config.toml
n_layer = 11
d_model = 768
n_head = 8
n_kv_head = 8
head_dim = 96
d_mlp = 2688
vocab_size = 25177
activation = "tanh_gelu"
norm = "layernorm"
norm_place = "pre"
norm_eps = 1e-06
positions = "learned"
qk_norm = false
attn_scale = 0.102
bias = "all"
tie_embeddings = true
parallel_block = false
init = "normal"
init_std_qkv = 0.0151
init_std_o = 0.00321
init_std_up = 0.0151
init_std_down = 0.00172
optimizer = "muon_variant"
lr = 0.00581
lr_mult_o = 2.0
lr_mult_down = 3.0
beta1 = 0.95
lr_head = 0.00587
warmup_steps = 200
schedule = "wsd"
decay_fraction = 0.944
decay_shape = "linear"
final_lr_fraction = 0.0
batch_tokens = 131072
seq_len = 384
doc_mask = true
train_tokens = 1200000000
steps = 9156
dataset = "wikipedia_en"
MLP neurons of a small language model. Each row is named by its layer, matrix (up: input weights) and neuron, and shows model dimensions 80-335. Each number is 500 + 25 x the weight over its row's rms, rounded and kept within 0 to 999. Numbers have three digits each.
After each neuron's rows, "fires on" lists the tokens most often at its 100 highest values on Wikipedia text that the model never trained on.

L6.up2497:522503496497506485513475501473477476472504502520481514500525521450488489495520499500479543508465531485500469486508535540514482500534504489473494497513506491516537469506542515478477474498520504522546503518490505470496482507471506526531507540490480511492461477481531483483486468484543487474527481508513466491482529473507500493523538480526558467489454482528505526481494549532520487520486514497500502510483532517531477547493512514524537522464507521519487481515512553504512534500487509471514469472527475511527562489510492478493513540509445473483471507468497482511523467539424545464517485515485550471480495493520490500554514524512487573512484493480498484540474520485487540454487495499496498513525452519428477511534536463472478494543498488472502528475513462473495502503516506
fires on: "-", ".", " States", " US"

L6.up513:518498501507522455489485497516522515496502453527529485507470495458495487511489533478485476475484473508478512509492478499445520496486444483497569488525489494538523510484484485514461518515541518494535462532460478497501525517525511477519452552524443521467506486474453562537517480470489476501488479499541549501481507528508488517518503530495525500496459479540473535484505497490484466506519510497518481511470517515516506500530452493503462498490474537466514443517480473492514453520526482488525504488502495454403469492508503451490514467510444502499467524502493472511481473499508519489520559530528564501466543498496544473518493477506499546484473480470502547515485523483503549522452497488496494473490495505515471476513437483523495530487545514486516500458513485486466534490509504
fires on: " |", " L", " l", " NM", "|"

L6.up2209:475541534517512527489519491503492501519477485467507469484502501523484544509496487504539458537521485496497478472513521532487513460461525511469536495524476490506506468469501482480499495516517438510520480451471492474517479513508502516513500473467468439524514508468493514442546494520483528474466518529510464478536524546466500531453522556512510484517499527470503505514544529507561482496467489536499493543446467480496533489534531540499505482505542489506501493506480532493446489532448485522481492450521500476517491558469494490520502493472492516502508505491442534508547473509493467524515456522516481523517471533499519504466498503539517489523498537467448539524484495566494536469469533488479505530486521506519447499501531505487516439493532497504517528470479482490478510487526505
fires on: "'", " ", " Opera"

L6.up2135:460484521544505506464497549549516550432518481537534518516474498474513498515513505520464521487483491490465575493476523502482457521516444538472465479529506515520485491465525523454511498495497496480541493507506526437508478550515504540512523532466523536493488514469424512477499498513491514507490542461474529528524507479530510485435505464479504482509528538515480509535507494528516522481521473497514507490523535482480500522527484476494506540484478481513528498439540496482534535471519503499499524516522525537465477480486485524517518481529520502507531524506498528429491444498499474535463497476475511508482484497485512505483500513466470470523505488527510480531465467490475468551514496502512503479459501481487528454515496531450500525537451519498539504475520491514498517486542478
fires on: " This", " did", " this", " do"

L6.up2634:493512503501530490496492446481524505496524502549519476518479438493514481474500486528491470526474493515477488525529485476451526507500472480505529483569445518463466495533514512524513446504468479487528468550461528511517450491497507486507469485492546469518497482458509503512458501523506503455496512486525477499481495482503482523517508559488509531506538470501479551499503495491496483532462475508517482513496484548515513524521502494495493508520500528512504511517494460507513489487521453499488490521490530513538497517475489511505527526531497508516438467479467511514523512485544507520484481478507485532489472519518456465502487523496608518564509514474525496501499545532490456503480499505517482543484521500513484489491499515458487451501506505495522510509489501513505477479426550
fires on: " ", "m", "M", " m", "2"

L6.up375:487536525522495490513479483522529533499498509515538508535492501506472514542531490495506475500479491505505599519506451533520485515467519505464508463496502467487503529483503450500448503513482505517534513485501512497523481493522532528515508533502495494511525514496548531496502487492498507454480466482487532467542504491517512514489488495520458461471492516462471490552492503496536451504482519495481471520539552509541501506433437475501484456491524534491504478515502521562538499507502498524478493498503510495510473495489489468505508497530547561497476535508516501493485501505448467534485461463506499488520492444472461482466452481476500485487537455459524545499514482496507510526500511456516508531476514479469535452536519526510506528531499487469460508524540495495464503537516505
fires on: " |", "|---|---|---|---|---|---|"

L6.up2201:546482507510475468491505475512554463502491480508508508508523498492502512518464507506509459539525534510459549504554503499495511489499501521503480507567463487493471536514480524466503493498469521463526513526471536504511491529500492502538475567522449476500469510478491513476470524471499512512486522473538518493487482488478516553505488469493525499485466466493514483500499480507494487506503519553478484523498504525515510508491523530525461497505492506495489517488524475488510504543506503453493458471504487524463522441484467501463463459521488523509495475501504492515515514492504540483508512519475488484468519509503550480555524478491553504472444520508495462481512514504506489490482501509508515504490483483467495508473536500512524501519510456471505512501491461483459480490522486
fires on: " he", " He", " she"

L6.up440:477452477470490474534475504445498499510524529482551483491474515511475513405505494534455486506465444521511517469494539509469473484501517467504496527496476472507486502510526535481481482494473530496519516487485497486485509503518555491490515451493549500513509523473494508507488488503519513511508552505519534514493489486509520500493538479520482513550470529491494530509524499491482504473534537498483483492578465522479505481485529470469486514499498491476492482540504495466510522509497494500489466516479563507483472488493525500494506522522508516474423521481473508488483501464463501500502520543494485501543473462512506473560509509552505531486506482500508509477489524530468503517470486515480485478504538493556478499513542481504479535525533522467470498451501491482466507478473481
fires on: ".", " American", " US", " York", " California", " Massachusetts"

L6.up2130:470467473491487534479524512481499525509494505478492505524506490553526495494536472521569458494490487533481509494511484525478500498522526473521494487456538490498485496487503464463457519509490490488511444481526450493492504463448484530507494547481482509559524493484484497529528447469477516484480531534529479468513495504453493478512510474474525543501560494534514488477499507501498502478478524513497519483487488488536520513469485527488517503535520520466493503521533475498479503517472490495521510517483494490508488473534479517491487524497493498521499507512514455500508482478503480539520466525458531478534476489522488494510532506471492513517482494518516512485474526531508516489485509488521495495517496450468449493515488506519530537523488533565511491554514420502481516539474503
fires on: "r", "8", " of", " once", "R"

L6.up2304:467505489516514480481498489542505535508481512489524494489559511513499556452497484430493532511475497517490513491546500508492511562475532496548488530479495546531497446501561458451467547533540437487488468469484502532504521470505506533510441527503494478513497466487518496530481481510536544519478452513512505545511479481504509521492501534524510520514495456502523493491538511500494507509478548470509498510505530489524514500455535467485490491488494463512532508503498516485494487517481478496478527489481499496437486478471488537518513547519495467519527533478493484532502482518512474500497529472528517449509468477462515483461520515471521532508477506509502532485497484534477540532523492482479514435502494461492489491520503492494474519499514486449513471504490513500517527502518481
fires on: "7", "6", "8"

L6.up480:473521521474490503474520482476459521467454484487478505513489481529463524521547499510486517446493530527497542496470495510515496487463507495493491479525491471540524472571543490472510492526500515503497466499465512560492501530504482466512543489531520508503515536508505456460516471511512469469517512499523478545494473519461516498491488551495475485446476514486430477451491481486495487487515495490513525456540506486528501515500519515530529492456507469522541530492525514476540488524542524480511460482508493549514511487479499488540534502482477540511459519512464513508509560514491509529504482506499521500483534515472461456522436446472505551502491449472494479499505433467490538492457512512514549491500497484481492505468505483481508526483525527465504494454537483477535455553499472
fires on: " a", " and", " to", " /", " career"

L6.up2611:491535495520485508563476517479517495480477507475513482479515488514522498497481500531491543502501473501435543471490487500447535475541526488500483534478464534484501522471508498497446477537489497536503522529492499498547503486520517464518502499470497484482495495495539485482474515484496453521485477533545535521470498500475480512524521504489545485469466564523475515482490477455523526487533510481418493511509544475462512492459526461555504503490506490503507477530506504482501536512509504481529489494450472541525520493503479504513558490447496520490516537453491498474502479461516468500519480488514479488459521517461528502524482520482490505473518489488502500532549544503493489494515510480470517492498481489500480515505511515543463490525505540470497484522495500520515526497567449
fires on: ".", " |"

L6.up2080:491550535460533509477502492527522550494543484522467534503513538508558519473519552469518514484484528450520494465519478545498488462490495499506503501463456570514481476471466511500465489483471493527464479501495484492520496500480506504522458525512491485478488537540466480490494525525543492459502487519519510476528507509501469470545472529477518494436505522493515545523472510519484493530471513504514513475529504484487472495504475530512516481495486487472504494454515450491507461510492510509537509480540550474485451442458503489483493488425515464504535495512518551541513520508479467514537472521547516460517516493487561502543486451487506483545515499510527491508488514474497480548462545520469497498492508476501549502536467493499507516485493511511459495502514533492485537509497470
fires on: " |", " of", "s", "2"